Weights of a small transformer language model: 8 heads of 64, rotary positions.
MLP neurons of a small language model. Each row is named by its layer, matrix (down: output weights) and neuron, and shows model dimensions 0-127. Each number is 128 + 32 x the weight over its row's rms, rounded and kept within 0 to 255. A neuron's up and down rows have the sign that makes its largest values positive.
A block is one neuron, or neurons of one layer that tend to fire together. After each block is what it responds to, as a language model described it from the Wikipedia text at the highest values.

L3.down665 [113  97 132 214 150  78 163 102 157  86 149 156 189 150 163 115 180 153  92 162  93  96 146 111  95 138 105 156 136  97 141 111 194 149 138  69  79 114  64 178  37 141 104 119 142  98 128 153 153 139 122 113 122 124 183 163 149 164  93 120  88 132 125 153 114 153 203 124 118 127 139 158 142  95 146 164 120 100 142 134 140 123 152 117 173 104 157 170 129 171 120 101 166  78 104 136 110 116  86 160 141 173 120 138 219  66 150  89 128 126 181 132 160 163  82 123 166 157 122 155 119  95 146 138 152  72 116 108]
List-item separators

L3.down524 [138 117  96 162 193 131  81 148 158 115  58 145 170 169 174 140 149 109 184 136 112 163  57  55 120 151  97  92 106 128 130  88 135 146 114 119 150 168 121 158 140 151 184  42 170  99 184  93  99 138 132 121 124 116 136 147 144 120   7 132 163 132 174 110 156  98 149 128 159 124  97 170 178 103 153 149  69 153 173 141 102  61  87 112 137 157 163 134 176 158 155 102 128  92 148 126 108 131 136 133  81 147 137  76  85 170 128 145 175 151 150 189 102 164  94  88 197 169 156 112 137 114 167 136 133 180 118 113]
Acronym continuation pieces

L3.down245 [121 139 150 114 118 133 179  63 175 124 156  85 156 162 152 139  83 159 106  97 118  87 123  60 147 153 167 161 142 115 103 145 109  61 111 129 172 152 141 146 150  86 160 142  27  95 133 123 130 160 122  99 122 125 129 131 129 153 117 145 146 115 196 121  98 141 163 102 158 144 159 155 152 133 152 115 145 124 108 140  64 151 140 150 129 174 157 195 134  73 137  91  97 130 121 173 114 172 123 145  90 143 122 152 182 117 114 132 125 153 146 163 127 130 130 158 126  84 120 115 211 136 121 116 139  82  92 118]
Verb/preposition awaiting object

L6.down31 [132 168 143 171 125 133   1  94 123  77  96 123  76 124 115 141 116 146 123 127  80 123 139 150 135 163 162 164 138 163 106 127 116 191 127 112 147 128 143 122 138  63  85 143 217 102  88 145 134 112 125 102 129  85 190 149 156 118 134 109  44 110 143 120 130  90 151  76 117 155 116 133 172 133 117 141  67 131 107 110  66 117 168  88 228 144 155 140 106 130 133 182 116 117 101 160  88 170 159 128 113 101 171 107 113 107 109 136 172 107 117  94  68  91 110 154 188 101 152  91 187 183 114 135 141 109  71 147]
L6.down82 [143  92 174  88  89  98 142 144  93 138 155 153 191  75 128 107 115 139 189 130 133 129 119 147 179 165 142 132 101 147 114  94 162 105 151 124 147 172 133  63 186 144 137 144 109 153 162  91 191 156 143 125 196 164 163 113 138 165 182 126 132 111 148 170 111  88 145 124 140 113 124 118 113 170 118 115  42 160 135 141 119 136 141 101 159 106 159 110 124 130 117 111 162 141 133 214 119  99 149  88 129  91 168  42 134 139 116 168 130 108 139 121 113 112  91 151 173 105  83 126 150 177 151 118  59 160 138  85]
L6.down124 [153 147 172 132 132 197 139 213 111 140 171  99  98 158 108  98 121 111 127  79 118 160 174 149 154 134 183  87 123 129 163 125 157 157 115 100 127 183 120 114 153 171 116 129 153 133 108 138 117  82 112 134  78  90  62 152 131 128 131 145 111 156 134 110 145 187 102 128  84 124 128  92 160 172 121 122 157 106  73 121  30 128 163 192 167 125 120 161  98 125  74 154  86  84 107 109  99 113 151 131 176 180 124  86  94 148  80 130 134 132 114 128 102 126 172  93 106 191 157 155  85  87  44 139 145  84 133 101]
L6.down173 [101 125  84  67 162  68 145 214 162 133 119 175 164 170  93 146 126 158 139 129 118 121 121  84 164 145 119 128 105 117 125 141 118 162 118 135  80 133 121  99  85 128  87  95 167 120 122 100  94 163 145 109 133 145 100 149 154 148  75 121  96 165 136 143 182 103 117 139  99 136 180 160 155 116  50 154 157 139 129 143 174 110 122 172 162  98 118 129 124 120 141 107 121 134 147 123  76 118  80 177 151 158 163 107  85  66 113 127  70 112 134  81 140 103 111 129 141  93 135  99  66 131 110 150 129  67 136 156]
L6.down185 [171 182 173 106  80 200 139 130 184 116 162 105 100 154 106 140 144 172 136 161 140  84 122 125 159  63  93  68 131  63 165  98 102 129 140 106 118 148 108 120 114 149 162 109 134  96 126 176 115  95 110 152 162 107 136 169 109 130 135 142 110 163 132 141 115 140 126 110 108  50 167 111 128 143 160 113 167 115 155  71  56 174 194 142 160 107 142 100 129 164  85 130 150 122 106 130 104 124 112 143 135 199  82 139  56  93 102 153 113 131 146 145 136 176 161  82 120 113 143 132 102 128 163 102 157 106  98 108]
L6.down349 [190 154  75 110 147 157 148 155 101 182 121 156 140 175 147 197 194  98  90 130 128 129  89 175 149 105 158 101 120 134 104  74  87 108 127 115 162 113 146 147 154 171 122 150  99 133 136 138 110 145 117 109  63 149  98 128  54  70 117 137 161 142 125 132 143 140 192  81  94 144 101 120 114 119 125 145 189  91 155 118 114  68 143 123 104 110 162 144 112 110  22 134 133 127  87 142 114  83 160 184 161 101 192  98 108 120 202 136 115 114  85 160  79  97  83 121  76  50 133  72  57 159  79 146 140 103 162 103]
L6.down438 [121 146 115 125 107 126  84  89  96 142 115 127 225 174 125 136 104 146 116 111 156 128 127 139 165 152 115 157 100 124 107 133 136 168 173 157  80 164 181  86 173 133 103 146 151 165 146 137 132 131 117 135 174 190 125 149 143 130 188 172  96 136 134 139 148 127 160 165  78  69 153 165  90  82 148 130 104 117  76 116 113 108 123 129 116 110 115 158 137 138 149 105  79 122 163  89 111 136 109 114 112 130  51 186 146 111 151 158 112 143 120 153 142  84 154 153 173 113  83 137 102 167 175 103 125  78 132 156]
L6.down552 [ 98 130 126 112  56 124 102 193 146 106 105 118 150 129 130 118 136 143 153 102 184 142 132 104 136 124 137 116 144 152  49  82 164 132 115 145 106 148 147 231 140 165 153 187 133 131 106 167  98 156 141 104 112  87 114 101 117 119  41 153 117 123 128  61 173 147  72 147 113 175 150 156 117 177  92 108 112 158 188 153 137 117 143 101 141 142 168 100 149 106 111 117 164  94  69  87  66 133 191 137  89 150  44 134  70 113 163 163 190  88 137 143 147 117 137 115  57 165 141 122 168 127 164  82 122  85 107 148]
Verb-ending word pieces

L4.down23 [143 121 105 174 123 170  92 167 146 100 157 113 147 170  41 159  79  87 129 147 124 157 127 185 138  77 196 172 136  93  49  97 113  73 145  75 137  91 157 146 100  72 172 122 154 129 186 178 129 141 113 127 134 183  62 172  73 142 122  84 100 132 156 119 154 132 125 133  92 155 110 108 111 129 130 123 114 106  81 110  90 111 115 129  91 130 206  95 131 119 130  64 135 100 115 117 102 104 141 112 150  83  63 159 133  90 115 131 146 176 149 129  92 159 118  87  80 137  47 136 135 105 140  83 163 137  94 141]
L4.down213 [127 181 171 100  79 140 110 122 140 124 146 175  95 154 153 119 167 163  80 158 105 177 140 180 100  92 161 139  86 119 117 123 207 148 157 103 128 121 108 109 138 157 102 130 141 173 100 150  98 171 122 136  79  80 165 152 136 152 119 200 140 105 105 124 126 168 116 127  73 134 161 125 108  59 175 156 117 150 147 108 106 123  70  91 177 136 165 102 110 128  44 159 121 124 131 140  88 135  95 153  97  71  49 117 107  79 137 155 193  91 134 179 137 130 132 124  86 155 186  68 119  66  93 105 130 136 166 158]
L4.down232 [129 129  12 142 112 130 159  54 170 117 118 145 150 118 136  89 127 139  51 101 145 154 194  88 157 125 107 119 116 164 119  78 161 161 165 153  90 148 159 219 185 139 103 103 131 136 118  77  57 103  97 126 106 117 129 170 126 135 124 130 161 117 146 120 157  91 123  96 113  65 137 110 161 158 127 135 110  97 164 140 172 192 123 137 102 160  91 156 141 117 100 184 104 173 118  69 114  71 110  81 159 107 140  80  92 143 162  24 107 133  90 129 123  64 110 139  68 143 152 103  78 121 118 153 115 144 135 119]
L4.down253 [ 87 137 179 185 104 107 128 114 159 196 147 143 169 128 140 123 133 100 111 146 173 118 156 149 133 135 135 139  91 109  86 149 171 154 179 104  98 142 140 110 130 102 124  99 126 112  75 121  57  98 102 155 153 128 165 117 150 118 170 156 127 130 144 141 136 124  98  91 154 102  92 131 142 142 120 145 131  80 155 138 113 123 146 161 139 148 144 189 158 181  87  76 129 134 171 123 125 138 128 119 168 135 128 123 130 123 108 155 147 181 124 114  83  81 163 107  68 129 136 109 168 124 132  80 155 179 184  85]
L4.down348 [108 123 125 155 110 145 159 151 104 125 110 106  81  94 126  72 155 153 143 154  69 128  41 160 174 117 149 120 109 107 126 152 152 163 159 134 114 175 111 144 107 168 105 144 125  76  86 153 122 156 119  92 174 109 152  97 139 145  50 109 116 157 143 131 115  94 139 113 169 119 133 124 122  90 175 144 135  95 134  95 121 118 141  91 182 106 119 137 164 138 112 157 109 143 118 108 139  90 177 124 145 102  99  85 138  89 136 159 203 104 128 165  98 165 104 144 126 150 151 115 143 112 125 161 100 143 132 153]
L4.down387 [ 74 116 106 188 125 126 106 146 122  89 156 158 144 108 119 118 155 125 102 159 145 100 106  88 132 107 192 150 122 124 131 115 130 145 174  96 181 105 150 144 142  82 164 101  81 103 120 160 150 108 155 139  91 139  90 141 159 159  49 116 104 171 124  94 140 169 147 112 174 114 142 190 100  79  93 173 169  86 139 136 152 185  90 125 133 151  98 137 152  93 103  90 104 117 134 123 121 161 120 157 126 153  82 126  97  45 103 153 172  73  87 113 128 135 149 104  78 126 127 139 161 112 177 127  86 105 100 159]
L4.down406 [144  98 135  65 118 178  99 140  69 145 126 113  76 103 153 155 138  83 155 128 108 147 179 161 109  86 101 175  89  70 132 165 165  96  54  71 124 100 154 125 125 133  92 103  98 156 150  82 179 111 163 151 151 129  99 166 121 157 220 166 113 110 142  74 105 104 127 124  92 145 127 118 122 101 118 116  94 103 147 130  65 167 135 150 102 106 107 134  68 138  94  98  90 150 131 203 119  85 103 125  53 115 142 105 160  91 131 129 144 123 178 132 127 139 114 168 162  85 155 123 125 155 197 143 108  60 134 112]
L4.down659 [109 128 157 163 130 130 144 126 144 140 117 171 184 153 152 157 127 127 135  75  82 124  84 130 121 166 135 143 145 149  93  90  96 166  59 104 111 122 130 119 141  96  80 141 115  69 102 116 101 173 118 112 131 113 135  74  88 156  37  74  87 135 109 118 115 157 106 156 152 150 117 154 121  92 132 103 105 142 157 108 152 141 100 100  97  84 112 124 119 157 114 120 143 108  91 193 168 162 123 184 105 143 160 133 134 135 123 105 173  90  96 115 122  91 154 166 122 131 161 146 137 182 110 145 141  81 145  65]
Verb-ending tokens in narration

L6.down29 [136 160 143 134 109 167 189 122 174 142 131 147 127 137 106 140 124 114  61 146 153 149 129 140  89 168 105 194  94  76 128 148 184 185 147 116  76  93 144 123 169 150 121  79 134 117 115 199 116  79 144  75 150 127 168 162 136 111   0 115 128 107 100 164  84 156 156 204 106 161 116 145 150  98 184 119 132 122 158 128 116 147 115 139 162 117 119  88 140 108 136 151 142 185 143 114 178 140 150 113 138  61 139 118 145  61 163 143 171 134  92 115 133 141 111 147 113 117 173 119 106 137 108 108 104 188  44 149]
L6.down169 [145 139 127 130 142 103 104  89 142 244 110 170 162  80 135 166 195 172 130 149 101 138 151 146 132 117 164 177 178 131 130 148 129 153 170 107 143 171  95  96 129 162 118 109 162 129 107 156 117 139 193 133  87  67 137 152 109 117  62 152 154 104 124 186 174 112 127 140  88 115 104 140 185 167 122 112 152 107 116  91  49 121 134 142  75 120 152 108 133 116 128 124 145  62 168 122 109 157 177  73 131 146  61 130 123  85 173  65  88 140  72  91 121 160  97 152 116 103 100  99 137 103 128 121 172 182 200  74]
L6.down206 [177 123 141  99 146 122  99 170 107 126 103 151 124 119 177 143 172 105 106 177  84 146 133 164 143 136 149 123 150 164 153 162 117  89 140  36 119  98 141 100 113 155 110 123  89 175  81 116 171  85 191 108 132 201 113 198 110  96 176  99 142 138 132  88 108 103 172 117 112 175 126 119 150  80 126 144  82  85 135 173 141 127 112 203 110  81 122 131 135 132 183 133 112 118 106 127 159 143 136 175 141 111 153  75 124  93 117  99  97  90 146 130  95 154 169 137 139 112 128 140 198 184 118 121 156 168 110  72]
L6.down220 [108 104  91 104  57 115 129 120 128 164 156 126 133 109 109 158 183 110 101 106 131  84  89 147 125 129 155 176  97 106 190 163 102  52 101 172  81 167 111 118 149 119  79  85 125 104 124 153 124 142 123 132 137 140 137 180 123 132  23 127 143 156 169 148 141 117  92  61 155 123 135 111 144 157 170 119 117  71 176 109 160 110 145  75  81 117 153 150 177 167 154  99 122 111 166 162 131 137  47 153 148  96 120 110  87 140 135  94 153 123 158 126 133 127 102  91  90 137 130 107 175 116 150 120 111 147 144 168]
L6.down293 [130 129 137 134 122 179  70 131 144 121 172 138 143  94  95  99 179 105 121 118 112  78 125 160 108 140 176 123 155 139  73 137  84 126  86 110 157 145 102 181  64  89  76 116 107 144  94 151 110 114 115  99 108 127 115 123 103 117  60 111 157 173 180 169  78 186 127  88  58 186 137  96 171 135 150  87  93 146 187 119 111 144  92 201 156 107 162  88 118  21 158 137 120 133 123 102 126  66  88  85 131 111 162  56 135 101  97 167 115 170 137 157  85 142 154 131 117 151 119 132 105 160 107  36 119 162  99 149]
L6.down533 [147 129 147 153  98 157 165  90  78  97  97 185 155 100 120 149 172 125 163 136 163 135  69 130 134 168 123  86 124 148 148 148 101 136 132 140 146  93 164 131 186 130 187 168 150  92 160 121 137 162 166 156 136 123 142 132 128  96  79 134 145 130  88 125 147 111 116 132  66 105 134 130 101 158 120 136 157  93  83  99  82 115 103 178  59 108 134 100 121 166 160 133  80 114 126 141 107 120 135 116 100 150 115  71 113 143 159  99  60 131 149 112  98 105 175 176 123 103  65 102 139 134 115 142 134 127  68 180]
L6.down570 [142  95 135 153 120 120 151 119 116 125 103  92 131 127 121 135  88  76 147 142 145 142 142  79 205 139 134  72  83 136 186 148 175 163  45 129  69 149 163 140  82 153 177 116 151 178 136  98 133 136 118  90  93  84 142 148 161 132 207 107 103 214 146 110 124 163 123  79  67 207 171  51 139  93  83 188 147 217  85 205  80  58 116 115 124 144 110 131 139 107  67 162  73 148 107 118 109  88  96 130 130 101 169 126 169 154  74 179 156 102 135  94 150 113 151 169  78 157 188 135 116 160 158 146 120 114 158 119]
L6.down686 [106 176 134 131 144 163  93 142 128 147  85 115 121 123 161 147  86 123 133  95  84 125 172  66  68 165 156  75 112 135 189 154 169 150 145 116 139 138 161 110 125 176  78 115 101 136 113 182 102 125 145 144 163 105 120 147 134 132 179 158 164  83 139 119 156 117 113  85 147 147 167 107  66 127 124 137  96 101 188 123 192 158 109 170 139 157 125  29 107 128 128 114 193 175 135 108 137 151 149 158 119 138 101 132 103 169 142  92 165  98 183 162 117 148 139 138 122 105 108 172 141 103  86 118 111 166 145 149]
Clause-ending comma before add-on

L4.down100 [ 89  78 125 155 170 126 117  90 187 176  88 135 115 192 142 121 158 103 110  75 150 133 122 150 122 195 115 130 139 103 132 167 168 107 177 178 139  63 167 125 152 101 146 136 123 202 127 147 109 159 130 141 190 163 106 165 160 127   1 154 160 105 167 179 107  66 113 108 134 129 141 160 114 123  75  79 137 157 132 142 160 150  81 161  91 110 107 109  95 119 138 137 167 138 128 162 169 161 158 132 132 106 108 151 119 175 109 133 111  94 190 118 151 148 146 129 174 111 149 142 110 112 139 120  87  80 135  87]
L4.down125 [131  94 171 162 212 149 114 176 118 136  60 100 180 104 114 111 135  83 146 138 118 142  80 114 113 203 127 121 203 130 136 135 116  62 148 135 142 138 120 171 180 132 105 164 144 145  86 121 163 146 179 145 180 127 155  56  95 112  96  97 132 140 149  84 114 122 197 131 175 116  78 141 107 125 158 136 164 116 101 166 185 108 119 175 117 134  79 115 140 130 179 124 161 140 125 161 110 143 166 166  51 101 168 199 141 135 127  87  81 152  84 137 131  97 109 134 150 104  86 146 134  81 137  99 139 100 101  87]
L4.down176 [160 152 101 115 138  88 118 129 116 108 137 176 118 118 167 143 143  82 148 147 150 122  84 106 162 103 154 190 140 140 145 142 183 170 167  71 121  92 132 120 164 118  79  95  96 158 136 114 127 131 156 135 130 126  99 106 116 125 128 172  70 149  87 130 126 134 112 144 124 125 114 141 113 112 115 193 166  90 107 163  98 136 134 119 115 189 112 127 115 141 149 131 125  88 149 123 128 144 139 150 180 105 158 132 154 109  95 141 213  76 148 178 142 155 166 190 109 148  69  96 159 176  84 186 131  66 162 107]
L4.down383 [177 137 153 116 124 137 140 117 123 102 131 109 137 157 150 137  84 143 100 179 156 147 121  87 137  92 155  90  83 142  99 182 161 101 145 176  92 151 109 141 143 126 135 167 136 153 120 147 127 121 132 139 150 164 141 109 114 115 171  95 135  92  86  32 156 120 139 149 193 161 116 129  92 174  95  86 133 132 163 177 144  95 136 147 122 142 130 181 119 121 135 136 174  74 118 160 203 131 157  84 154 149 117 133 116 187 118 171 135  90 140  73 163 142 106 118  94 169 128 138 140 111 138 142 106  76 131  56]
L4.down410 [143  82 121 195 146 140 135  84 109 160 154  92 159 168 108 153 140 105  95 154 164 157 121  63  88 109  91 168 178 184 132 129 117 128 181 117 150 198 120 167 127 143 171  64  92 109 180 141 150 124 143 133 139 117 128 120 117 116  61 136  87 135 124 197 137 160 116 194 129 189 135 109 150  77 124  98  90 152 132  58 159  75 122 130  49 157 136 137 113 117 114  69 124 132 130 146 156 126  80 153 116 132 173 170 123 124  95  84 155  91 108  91 127  81 121 120  95 113 143  75 186 160 134 111 133 134 106 158]
L4.down551 [ 68 152 140 122  62 146 158 119 138 118 173 136 113 105 128 165 204 219 105 157  92 147 153 150  66 117 116 108 120 121 123 123 154 121  93  58 125 123 117 134 136 105 145 191  93 162 106 173 154 143 117 171 140 129 131 108 136 119 184 150  67 156 109  82 168 128 141 177 185  96 119 158 153 142 164  67 109 116  82 106 154 105 116 139 111 145 130 142 119 112  81 142 190 134  82 128 106 125 143 131 141 105 135 136 188  76  88 112 172  77 156  79 121 120 140 142 126  92 145  92  67  78 148  75 150 172 167 176]
L4.down634 [190 129 132 105 163 138 145 132 153 145 118 143 170 209 113 108  91 100  86 135 129  67 126 163 145  68 134 122  72 133 111  85  73 136 154 140 159 136 106  92 136 146 168 119 180  27 111 123 119 109 116  86 133 127 131 173 122 105  66 122 162  68 122  94 206 113 175 185  85 145 115 111 120 138 160 107 126 121 121  39 154 145 107 109 137 135 166 113 169 154 149 125 184 126 119 178 123 144  65 113 194 134 106 137 152 146 143 120 204 145  74 114  61 103 101  91  70  97 125 148 130  56  93  58 184 124  93 143]
L4.down699 [170 169 119  64 139 150  76 118 139 146 138 107 121 114 125 143 103 173 138  91 170 102 191 101 141 163 114 109 163 176 100 168 162 121 134  81 105 129  92 155  86 179 138 131 102  97 129  75  76 107 125  87 142 128 133 144 145 134  97 143 151 119 168 140 143 160 149  94 100 171 114 112 164  93 148 217  89 127 145  64  99 125 122 148 107 142 133 128 129 149 151  80 156 113  99 137 123 112  62 174 136 159 150  87 151 145  98 144  82 185  88 146 167  74 116 100  66  85 121 125 115 123 100 128 137 114 116 131]
Appositive-closing commas